Weights of a small GPT-style language model, trained from scratch on English Wikipedia.
Size: width 256, 8 heads of 64, vocabulary 616.
Architecture: LayerNorm before each block, rotary positions, untied embeddings.
Training: 813M tokens, 6175 steps.
MLP neurons of a small language model. Each row is named by its layer, matrix (up: input weights) and neuron, and shows model dimensions 48-175. Each number is 500 + 50 x the weight over its row's rms, rounded and kept within 0 to 999. Numbers have three digits each.
After each neuron's rows, "fires in" lists the words (lower case) most often at its 100 highest values on Wikipedia text that the model never trained on. A number after a token or word is its count.

L2.up549:479584405498480552466522460463400484517469510432497457503510455396517466506439502470523516526383459396536522532460439549588516463530544537466472475445519555463414475426412492484544451530479461438532554452421541434453469525505450507481516493517464526529430610499489499514452521461556503521442573507407392529485482495511503572514409548390595491434503624516506527467472542474492501478527
fires in: "new" 25, "no" 21, "railroad" 9, "anthropology" 6, "distribution" 5, "arrow" 4

L2.up457:572531603440519366472515547576563454510513488461446547473496468498545429575461423393484464448363546501517444567556506556569553431513533533560540451451542406491543523518458484607520520629435568500397526500499472453447452491441550436508480517491502458520518519551452578532540597527470505470524498453499459454532476520535550469473477512487441472558474465485421593417416510440493519543441
fires in: "school" 38, "cultural" 9, "schools" 8

L2.up520:563476474445464516431505516497547580511525574530576430489488491377488519513438565576445523501396476516507507517430411577594530433546510496442483556480570511439573494616421501525485487471520475518418558454554577523470463448485437539534519491433564483457489500595533521477436566456456533509523405655520416435434534495503521465446485498519540590435434549390482505403559531468469451474542
fires in: "second" 26, "record" 17, "mexico" 7, "score" 7, "producer" 6, "mexican" 5

L2.up242:456441438512594537526392596422458564552414563546452467419538463558489393506395457590422390487532551477495511531495507503469466479454462534409508485418450436435543563481414517503562462480364486547572549383502475485544551501444477442493519520433562555477564497426435553487566459518489648486516500528589528531474525546538527493473562507487483462530437532437480511545511538601497428525564
fires in: "it" 50, "division" 12, "oil" 4

L3.up861:518411580560463450569442535497506450487555533517483557526480460507536501483509482506479482570434583536452549546535501458443486553593534519486521552499426516487455560533481508556448492476460500507509512536505476503555481510384549518458529395522406479445532533561526536485447621430454468473579404525538541568511557564433536555456416429512539505431544435502506516499465488621523470609456
fires in: "after" 25, "late" 9, "if" 8, "computer" 5, "funds" 4, "description" 4

L2.up280:444501488509505497389567519528492474465492552452513556404527442496510465560408574581447469419447578443491511486481504509541565410502625437554558503545499498483513464477453479478493538472545454589486506460554490474468474524482518524452446524568487457515535488471483527479502521538547387508556410544497478531541532491554419456565459515556530453461461482493588467573507619539506529417502
fires in: "final" 21, "february" 17, "for" 15, "first" 13, "last" 9, "further" 6

L2.up609:562450474556462549496473468491454523625514409430612557450480394467504510526393421469478479484587537452514541518564520542523556349552575482540619477535591472431510409513474548385421507528459463513547501533478436512481527494549473467475541528517612434453510467482479488552580450586487516464510503469530454545554472534515514488498494420508492511446482525517483494414509470428504368513523
fires in: "first" 57, "south" 17, "fourth" 7

L3.up348:488514472517510452502402540496562381467348502474488533508454554630529432424518497493489523447480633507549565477455493402517442518498500532460565506412560485495522526564519588518402515585576476494530553421519583458522549463434436497542549407495459404588463541539547475438492491494508564463472422510495446482516613451537505447483455448480554543533509539488565468535509525509481467555513
fires in: "national" 37, "state" 8, "regional" 6, "town" 5

L6.up197:447519478489391494464531534571379428471505480495520503535486564531592477451506415438515372499466531519492549486548514568437481500507451528553399428504475595492491537574514505486510538509551440424541490473455540565523526508559552536584582454466508502518426556492557545505511416470559510473449504504550537588520424536543491442452527484474558477514470512447453437527562449512560518550410
fires in: "made" 19, "make" 16, "give" 7, "giving" 5, "sent" 5

L7.up906:570543574519413511567485514510556558568474681463511452503492486506532503426507520585508593582413502510534556498432475439484497539518534547514495485402564563565478538438502542455422623482404465411507498452494523561529528531522509521482477501545427564501518589592545430448511458515551420496530472506482542562523598550453536450455568477504509521453550441512501486536420553537537417486509
fires in: "of" 42, "album" 10

L2.up130:490504602464578591471455485509465515460340576569455490466475551516421399527429488471455487410539524546530509506524483460444458573468506471490464497574511532517476475571506597448507527537501566404539615544534536481539472559474478467476510514398420505498387531443388558521460579503521398484415521479445575494424529459559493376583530450559564497528516499539523437486533555534550439456491
fires in: "or" 24, "s" 10, "born" 8, "having" 6, "is" 4, "by" 4

L6.up304:490547413510531438513547495437506550458510482547494482509545553528447537566490513590516521475472474465454489500533559556525504382474509519449430405534339589506501530507506539492567442501530543428460505478503526542534495441441463498477563651469574550519490522517548504448486513505502536550566548462498460531486587509566505449431507569549480515465567485456463465621580452548557478474518
fires in: "1" 18, "october" 13, "england" 10, "advanced" 8, "english" 6

L7.up75:495556449500415454568417444451565515506538446580533408481502536515513498516398466460455505558461497465455516497444432502543464465485536544543384547478429397556485484568476484444442517420501441502460513515490485493526620479513501472477523619509441465424551492442507496528540546477459518315567440501454467474462443558455506470483498544492563529533519516491581487507564442392501510551557
fires in: "awards" 15, "award" 13, "party" 13, "a" 9, "awarded" 7, "singles" 4

L2.up28:532529470510501521540575560516519582505474559490435548436537541456501501442493416583507485428520498585443474455517430489491420384514517485444499468504547468567380470565559408556448559456503489543518500573400537478560470480489491526543460464425503556515393440413580449454583421460459487417543540501552499478509582444548499476585532363424420436499468521541591577441512521544504516524496
fires in: "which" 28, "and" 28, "but" 22, "brothers" 4

L2.up127:484467531489498558557558426486570455524506485501483477508545521465538507465576494450446491445489547441596491512539434587445520629530458514466516529518434549530425400432480460442425436463536507488483439557493544468508598454442505473492403495464572429482557542541429482436463539514454448480522545528577503484544420540499482548548493470433604499531533496516594427510558557580543538523497
fires in: "august" 30, "railroad" 10, "january" 6, "joseph" 5, "uttarakhand" 5, "arrow" 4

L6.up918:426490431544442460447584541611524495416498550550481466568443564431461575518546467440560459519562447513474469466417497534545375526416449506542500497475493610486482471508446462502449617473407497441542612498452523438514547476564557544551478412431546536499425533502572477559455442547577537528507512507461528493462498499498535515467534509538489508426554541462496459528467491399466472454537
fires in: "of" 34, "on" 9, "for" 6, "cultural" 5, "in" 5

L10.up456:574486479496502459557470471506621513491478533535510499384486511538435501486457516602539492489604428413467494416470581544543494445508460544538463524601529511463477508485504548494478572520494589474511463537483429430480520441477452494505549526489570483565514441492474623340451483507485550491483473475561432552571597477504527454501503493449539450505531596504442471584519435421573475462484
fires in: "school" 43, "schools" 10, "baseball" 5, "football" 5

L3.up525:515472559444459439574482541485430512482481531506536524531565446562468447467545573523470532478509617543532460528587576515471548516458479417466512582469548522450452573492638521505383570530592446505549464465460512459450500464479537435504477466512555454561564588418532576453593512504607458436488591470478530592576523490589514603515449528513473477505480570468531490454503496472504531492554
fires in: "released" 20, "los" 11, "loss" 9, "lost" 5, "returning" 5

L2.up668:553556341559595595500510431533419542494502488471516490544405465552513612480498391567461535458595442484441474478472512561484539498448420477471552414580431508539434485510506417477463536529467438528473464513439550454459497504462451391442497525397522520479581475477501421508467522417369413512502492488513475454552569547583466449480501530438491400490513397451493582452522485435529474491406
fires in: "between" 30, "although" 8, "together" 8, "brigade" 6

L3.up132:462494551532559580520510572450474523485447508449472432560452448485550539542539523521515501436575496521505466515490439603426517479491446486467512470590547530547545582501496612412567559473495544489488522565401574493449476448491574584514472444420483500470443454476460477558596491499563489477473481497480540552487628509522414505458568532530586498405567417464426667515454465476530524399539
fires in: "between" 25, "through" 24, "received" 10

L10.up196:469520506485549533472535372451470508532518499525530448465531491460472472462471528435447528549521495446413497532550481405545480462493534454559494523462563475564378428556427519496467495548554488509461508499584545511430540505506534495458455453562593440490502411488418558462482551471529493417455475461426532490473422481458555442411488515597544527497527477524497515521467443408493394549485
fires in: "a" 60, "end" 7, "entire" 5

L10.up841:494528494563469549464542531534477508523480450404438554483439480496470518481528390522536544560530480494469513420506540488487513406437501520513570570588488541511449564505482419561541489460506562551498481486461517550480490516557482550487525453427528447571518455411412494521321508516428530486451514536534400543452422404533475526470537517523468525518528431475532490535433573544427480544506
fires in: "a" 47, "determined" 4

L2.up368:495532555475518547561495493491434510554551441498552463463604561424532460474570444501645471504457593575554460486474524458480535492462492447506460508411496534569494503397527563553607469518535410451558408428468506487555463487511499490537553416606435481450458517510462485392485511505517551532473619402501571532521582512390600432479423531474448464461422568525414533536511535509467550545519
fires in: "small" 19, "division" 17, "river" 9, "distribution" 7, "role" 6

L10.up757:535493482489489409474470521500434443563405624426454541516504509564614506521418505497554484500492512503536480514591554464561466434516514498530529510542567476471473457471472442518531584523496536463618441555434544491551466585438421522416552492602507427514439489538437468434548380459490509544534502479567430412558516505566425472583416482534449471593439465479510432502574519531379395528498
fires in: "these" 22, "as" 18, "what" 9, "some" 7

L6.up740:449496499569484412474473494513535470452529564556507436474490507465516501459410515451538485392567534416536526482536415455534521459503520570490604538507462520484474467561426396528533406452524482552499507484507458493539559554413389563476462530432416526536491437405477548479523574524548474458508458519561584525533526529536524506559417598483484443595488584521453446551530458620521555700564
fires in: "states" 27, "election" 8, "included" 6, "general" 5, "ncaa" 4, "electoral" 4

L7.up1021:453536426474473524508497540564488560551572574398473426462516440542426458411501524598400549535495459516508594409454505491495568436471493407486505584499534391443581524497500418495421510549535420464512480486436415491457588485487476481477489437495490569459477612515580476410456522559506455579424449563527418577479558472557528513460490529411465464492484424528517504463449505469480385433458
fires in: "on" 38, "only" 7, "synonyms" 5, "bond" 5, "description" 4

L3.up264:542509515454505513519563579522546478454606501483543398447578536593576446447571549461541456456480529466560396462467521537376505471462539499614547494461562500503491534548516533544532512546507559483463460528461480564593496444516439461445529596404501490579438433469524457430430450498488513479469574434571539491569518553462583438472519453555399457552544476503467481492564455465536541452525
fires in: "as" 37, "running" 9, "runner" 4, "runners" 4, "raggedy" 4

L2.up630:557571495480609592353426512558464515585476481508476473497571414536517417533463550447546528501507581545501579556535483538507469486516499595549427581503401521438542440467526544512449506472499536490462486502531527559548460500530524398419417552479510402514516515514433527509462562515376476562535548468432487493484477516494484495555564549542426435464474578516587500579544504417503493511425
fires in: "and" 30, "have" 8, "has" 5, "arnoldi" 4, "harvard" 4

L3.up375:581518482577539480487470477508440562505536457431543580589490518507523488504466474536516554462511495498491545543542510522531507425407471470478447550569567551452450444559619561495462407604481542472589479498508583438513467507486520472415569535453534481520556517459527495559466575436416466484478479491568430533575483522511496563535490499493482455407394536506482481518525478474449452499490
fires in: "found" 19, "late" 10, "founded" 7, "founder" 7, "yes" 7

L6.up179:564506575507562417475466478464579499528563556431559492537469440545524500537504505456589490441538550459614527489491477566454442470534608445464602501475491548525475559436485419426524568501498401481423476531433549609553511573572476500418451506460449477599509484554471428589520441505522434516547423516491534511430459494545596445465473488443545517468483439432379543586469457445559454452580
fires in: "of" 26, "main" 9, "september" 8, "daughter" 7, "among" 4

L8.up597:559503493537542508507452511458474489630546549596596577512470530399445486446560454497540565476500527475590434523447456474429503553510542398519492472493483504667559542556516524531476500503535480539624559470495531463571494568579571455496454360472482512395506460449466516554390566435487542510451559507540529483433542436483522460432504452585417497488485476495404407525447445442503475560456
fires in: "at" 33, "university" 19

L6.up279:415509521534461442530548564476503397486549589584449486493516409447492535442494546489521468538517432467548461492458539582401501507422473490580403460549647522454468495520511501482496566477490490515469563495371509441512484482571484486498507451458419525480554388444500483443577493480524537457521556535527510435548566571574416521451500496426456549428456559522454452542530460465495507509547
fires in: "through" 20, "during" 14, "until" 10, "place" 7, "some" 7

L7.up74:451474495421539446570424417565510472474519489566541454458488451521533502486507594473487493521467517490490366453500550477662472508593457560542424525577436479534628410480519515478453512498577506567548529586526454441489512411475527483498567431551425536446457443499467486480515428395516426631487466575464479473618471417478481494497479556527454530479576485481613457528607417466521552507564
fires in: "by" 74, "over" 7

L3.up927:479530554526537443569589547607579468485512571510512552503491478477498631574471496465449506541445590528488498515402582512524516434489470526487529512469578537542473499573463485445519435565541471493533593451503525560491478602447431433552542488477462518424555443487462424501456465478597583484531535455478642499501450483481551437516471440513569485534561519570483505504385529494487442434504
fires in: "university" 38, "this" 28, "one" 7, "five" 5, "another" 5

L6.up705:573523463490467481530481506568504498446518425499415538601466522521453480420537596410410502535470488544559557524515624560570483509540522519436522503539493535527556481478509473507436566535505529598408414569445492502614468454531536577481509431484596478418432385558491550491609551396452514446486586540467454543543474458518503523472540506510455483392527464496492497556466541490492446485541
fires in: "to" 19, "make" 11, "following" 8, "after" 8, "of" 7

L7.up898:480456449418461533419484551457496564465468509529525502462434399444501567563528487445592556534475458493540517545509524564495483563481556539457473477464577441433544472593482430419501502614433509538520485508461473487506523532431515533330529487573444481495508435499512479492541534479440423487519457461423450427509504569378449433503484505473485552553408463465533420468545479470555429488537
fires in: "of" 25, "on" 7, "akkineni" 5, "defensive" 5, "zone" 5, "long" 4

L8.up351:530522420477492461589492523516427555467473516441433454447550500538502522492426635501476543410524451499469555507503391538459517429400451614449498497528511515487513502649506477458474471476507491513548530447392458435359510445437439540481429484516467432467453451564540470454527524575510462472470573551520439528581464532522518518462478548437434497546550512501535474513450582525397491592483
fires in: "in" 21, "and" 9, "are" 9, "but" 7, "located" 4

L6.up270:565543487511449491459536592534542543510433626565606472537492445631492463479506490447455539524476501486475557575500524459439490503497537415449481508471502515474597497537390596457491541442572473530503551436538465547552408454451573526455517590447560504537460607507469376487509565474566471521552464467449512496520490501493492515504476468480514460514473519547503535534473475499577426585414
fires in: "of" 28, "small" 17, "major" 7, "last" 4, "large" 4

L7.up266:567517535489531533445580548476479494497568553417566508511551515368421615489471363505520559520499581563581426462473511556551502514470554500588440497481519508509526511571618484502510442455426546450444476517504455476442447470420558479437478526517498397499477470535425547507629521455474467577513600505478454517484532510493520410498403495507485428404475488590434467523481429531493519514462
fires in: "a" 23, "of" 13, "much" 9, "university" 6, "not" 4

L10.up203:472632502409507492406392534458535516415489524456516562519624591488520539470489507501540544506558513495495597442556543495525455522495409379538545463488499546405454450465481445529518454543540509433487461485556555503491573503507504517556557567484530510476400563564520431418455525498522446506521522507526413395512548527455476529459580515526515521503473454508471471471519488532604503531502
fires in: "an" 94

L3.up717:437555651483547580518536473533399514481572582473448478533546450402563366557424529533573457469521498331492505491494484546519516467552504463526496476526532537405496487496568542541555523509521534506574542556467539487495456481528480481466554501495402570508586538522542510404572504509481484392554488520490580551482549482613486462538479492506545529490564552536395530542472469391477621419485
fires in: "through" 28, "round" 23, "race" 9, "record" 7, "not" 6

L3.up196:524459446579467428502494528571538564477498485531549521481510556429464462511524476527535441479530449534464441519515513512562513417524516357461423486441431499487383491581542589598570499538487409485612546494475502631476552495432531540510565540499456413463581508564519511526495524539544522441507539574542590504498502452442512435521468469455474529409439528585476499535468510511505562558575
fires in: "led" 15, "well" 14, "s" 12, "set" 9, "so" 8, "project" 8

L3.up801:570540443549483422558479486552493479473548556553558441436500463483510425454515518404502519454435460463443446528578478543519637559598463437461560550446562457427563479514568366403514526600508489483418444517501488515574520546544438551445466420479439489486467461500508469569490561549483424556587597486527506635562560536564473513451431549490439482450428516447489484485497467425497484494540
fires in: "united" 54, "officer" 5, "union" 4, "official" 4

L10.up466:516467415484531494510509418525516490440448495466522466479433498426505460418466501426607402539485556515471398614544538465483402506522567459497466491505508516541508508481462587551484565518509484511483535467534449534452576455513482356510512457422563503425511477509450578458540516465484469437553465513555464477533582461473551524485521557477607477419436523498549485456478502469497435459540
fires in: "by" 35, "for" 7, "in" 5, "of" 5

L7.up52:580485475512554470536568556488407522582573487524541524494290520536558531378515429427506502441531498437530496565480544468518456445609497500544410480490478488595417507511442617527456522481505504491498510509425512444503478531479517511594455489496474504549534503461447457494527580506413472518525591437584504500563549499530561382451467502474537490464545431487545539521599488588481556521433
fires in: "after" 24, "from" 21, "during" 9, "born" 6, "later" 6, "in" 4

L10.up253:430499448527511460494461447464459507554467504488494512507445532482427599533527409420556510442492453426478411438395489491537481527572489456483481560525542544543480403585501507623590608488428571508506453474514523472444460446551454486474569473473541456434524435545548557555491508514464403577576466513487508526534537463510494541488483548572441488510515491515423491531481444511500539565657
fires in: "february" 21, "included" 13, "including" 9, "include" 5, "instruments" 4

L2.up997:466451495517488503518499595557527434550481465542498518408502480494500498555410528524432534427418426478559505477561584503584581542437440529532577517522427440516487512467488558536518455397457389473560620434480437463506485530540497462416426457510494532526562526527504424564470516591415597468559592460521449528481519543524396533446571484424443528511482494547511481483471496467447512466495
fires in: "other" 23, "itself" 9, "others" 7, "age" 6, "if" 6

L2.up308:548450419470534495544483479507512484421502550444554447495477452532375510518541497449541466508556579542522514487489394577535458449496475463471471538448406424522466412528479517510566463467513407535554441502470453486502513491380397487587363583514476454527478426531495482503483399574518550482496549530349550524543520557552484502504465529507425441439469505420375463529469542528387400545522
fires in: "made" 22, "make" 11, "master" 8, "population" 4, "popular" 4, "pop" 4

L3.up648:510519519472596464509466631414495535490396421596531456475475510410550466539439500507493512461411516441428507509507507578532446601476457443602585534563502505568553459441584537599445503508479497565521546388505502524393530489456547407577493639502438514561531522490443481490449455500450507469611481514515598434544568467496582478482528449497553527541489514440466428571525393483520549552488
fires in: "0" 54, "trading" 4

L2.up354:460499539521501597481503505446497447497482498495521511505493514400521508539352497521538504528441541471470544524528515548515455475431468512578501479519498479565544534484497486533488501502468438466417540441513532470448559457493474431488462499535505518471555505477409444422523448554548512448545529571412494442477471384651493474501589528439570476561455547434343534404488492435465504468422
fires in: "0" 94

L2.up842:475490477490488521518607502459568532536468543503497502508426464463511453608468418456398507547602475455458632486465544580553571518489508596462542463456491518428551616467543648500476463543585591588439544553549468450478462403498490493601600429434500439503581430492481556520486498530503525470574575413533440479588496632565459476440516413494484534486414532484532521457505456498534499585494
fires in: "division" 17, "made" 16, "pm" 6, "and" 6, "brigade" 5

L2.up678:550389524405541575520572523464491503532491541469468465436505399497505485523530446493548527482450478533523649620523498575540551518517517390484552475477467415469547426395545432527501592528471432461467500443553512547551523602442502550475522545482453411474455501504515470494493566429554510566551577490553465528475490567378496538400549471447436498477464533544421459517532492507479514536575
fires in: "born" 42, "tournament" 10, "river" 9, "tour" 7

L8.up420:517547531525509425405552503487510639479443369557500569541514434550479437489500441566516484559582528526493531502432441523574486439513460492494559441559452562409516518483497556452479506519586545487531494527471522522500413501496528549577434456534495512460507504439407444477460566491441490449518468517595438535459534478603362549490318526388439447602476405522476507549440424570475573544447
fires in: "this" 16, "a" 11, "one" 10, "no" 7, "his" 7, "that" 5

L3.up808:484495517431637450424404485514513516471461506482524543518520541586473442524423447547570432484437543509486615531435407518468517469455558544442558518496470555454545535502510502517487541420501572402522450473445497468419446580558341505433459496451457523500483522509524575444571568492538483436528569497501546593483424548497505566511531530502524471488591501560500577508489503475568522546490
fires in: "has" 32, "have" 23, "had" 21, "is" 9, "may" 6, "can" 4

L10.up63:465462499506539479434562590383539491514508454458514541479575424534557444531547474446620481525425546560439533524540539448430588444528465460553485505488483521493498455560500608547528455497493492467482528465486466427548573489494508514521539576506483482450495535520542473448551540565493486541394529543558477437497476504530465445552510493516499495546616419439521402531526519452476476505546
fires in: "been" 28, "most" 7, "before" 6, "became" 5, "makes" 4, "make" 4

L7.up608:561427510477487523549481514547554587497574463447530456475498550586518536474533579508505543537466522451524507560396539522494555478534531566517497579586555507540584506421452641549440531440459435523534523502581492470570565495458544523471439460518505502456449545559449542465449549526518538541545476543525483513489479576474565547350556371454504449416484537442419477527485484496494446530612
fires in: "of" 33, "all" 9, "other" 6, "south" 5, "only" 4, "addition" 4

L7.up570:587447473492489561506422446390495534476540493521459462577571442483469582507498531468545555427480510437393532570543532563497480430514504590503405596451563451517474503518540409481415514455483480525518478386485513440442481509454470490496520546589465501504499558599528459481554516535500492435570495494574490561549552525447511501473486502431443532571503563462565450494412366454640475562498
fires in: "school" 32, "served" 15, "service" 12, "schools" 7, "serve" 5, "serving" 4

L9.up270:491534518500517471508564499459525484501532408505425390466545626423475461437445549470524481554494444472467558422525455473456510546426505473464482621561615511462410492495541522496596562521548382472498467510479501429544506465463431465405603467535464480497434524516572555472494580484440448430442454535418495539476550496536530459531420609485514497551459407482549531481513556587440550583472
fires in: "born" 35, "review" 6, "group" 6, "by" 5

L3.up962:513503619520492442494518451506520549473413554468454492462444578525582514482503384459498415435469507431552582502442472660532466525452506523506536529478461488579402399537473512522548525469509507463416547534483462514391495547477450398462526488583541406466455431596445515502497519503454436576489489539485523498565471488532449506465540420521443376540475554551498482551449539485415501542412
fires in: "school" 21, "because" 15, "record" 11, "causes" 4

L10.up649:544503476439549526510573434439474463513444523452545577452412492439560584445537542609501509453474484488519552499477545487549492519358603482545563578426554500546491559448563482592443504581479482523525540484414472553489489477503523549556555448518561467524472642504498496475427446509543510507428524441542556395461440548455461419569401499516496470452568437416584477527473510549496501501508
fires in: "born" 34, "known" 6, "species" 6, "written" 6

L2.up963:518410491467416523435525473560477551535485451488555443620462600492525555521436518564443578463460554525529492551480451468538511505448525470543459550502488553421497366405561548473531481535533641554475554558381410577516511497558529449547530465472473463484523543499480474462544579459457538446591571471472432484486494516482486477443469484460499572373403578484551517462549550535490488438532
fires in: "new" 23, "because" 7, "out" 6, "lost" 5, "spain" 5, "by" 4

L2.up667:477633412601574511510531552505457530482435503525475581454481500650499476374498440563437594508465456518537438436415502556493484488427401559502419485480502461510502519513554481522487583578524440615367433530469568493550525504522591558425390526449536470400557442542502500386475456459410519498447518515563507512511556500491515521522521498438544461497497519514530506500542468470509420377486
fires in: "found" 19, "announced" 17, "founded" 7, "founder" 7, "valentine" 6, "foundation" 6

L8.up977:527507523546562564531527448523491491480483487543406487529553602481532515432507517477530521479535503518545463579566499561487487521499579380468541454525471533486435470531491480534387536525431506485527431481463499544511407495537562438466532447500500505512438523456533552507559520463535445434463394447543633549538466471420502540513520443545523461539524522588460510444521486370530559471445
fires in: "after" 18, "of" 12, "to" 12, "before" 11, "while" 8

L7.up272:450651451488494564338522494481490529527463494548506530523561458560504400529507414536515529434580516461531509539488499572539444492551567564440455513459505498492473512428454521479508481416479568490489549461527525514571552577556475521426430551506533489536539479480479506534540526461438494593478535570518515471465541459551418473514523539455436555556492510539534460596462461496497470544528
fires in: "october" 24, "republican" 14, "1" 6, "months" 5, "between" 5, "since" 4

L3.up159:535579450519609493494498453538533555540536446549564540483520541458484502440430464526500553466515506497499526488513462494499583569546506411509491535457485516491410398476550518595494442419536527519474606501444455414451572447470501479531575476477550511459492481470536413454431484495557589546483492583565552488460531541459466442505461599506440461467476549591429520590575534519532575536516
fires in: "made" 22, "both" 13, "became" 9, "become" 6

L3.up232:487554509493565445527473481545576472521469471397498546656539530443523468474407567484470524530497548547521541473567571443547556505575508484502514605451467405480454598597529493500523541521497507558481518507478522543403535486565496527491374468523615501567513503491395600511469552554504505488534498465444505494590488558408443588551521486486441498511403457503544556525445485541454459561434
fires in: "japanese" 15, "result" 10, "results" 10, "structure" 8, "success" 6, "successful" 6

L3.up757:505525511468429444478564567546583596504480543548511452488524532430468489550467487514464500492497489436461551497508529493561487417519480576460445411384479490410502558531582513404560535461537437433563474489460558521496611479519480471441434565506522443569527547443522463476565511509515450466550518440550509498609501512420452423407424576651594514487482486525555396495622580530548417580550
fires in: "a" 19, "final" 18, "an" 12, "when" 10, "leading" 7, "made" 4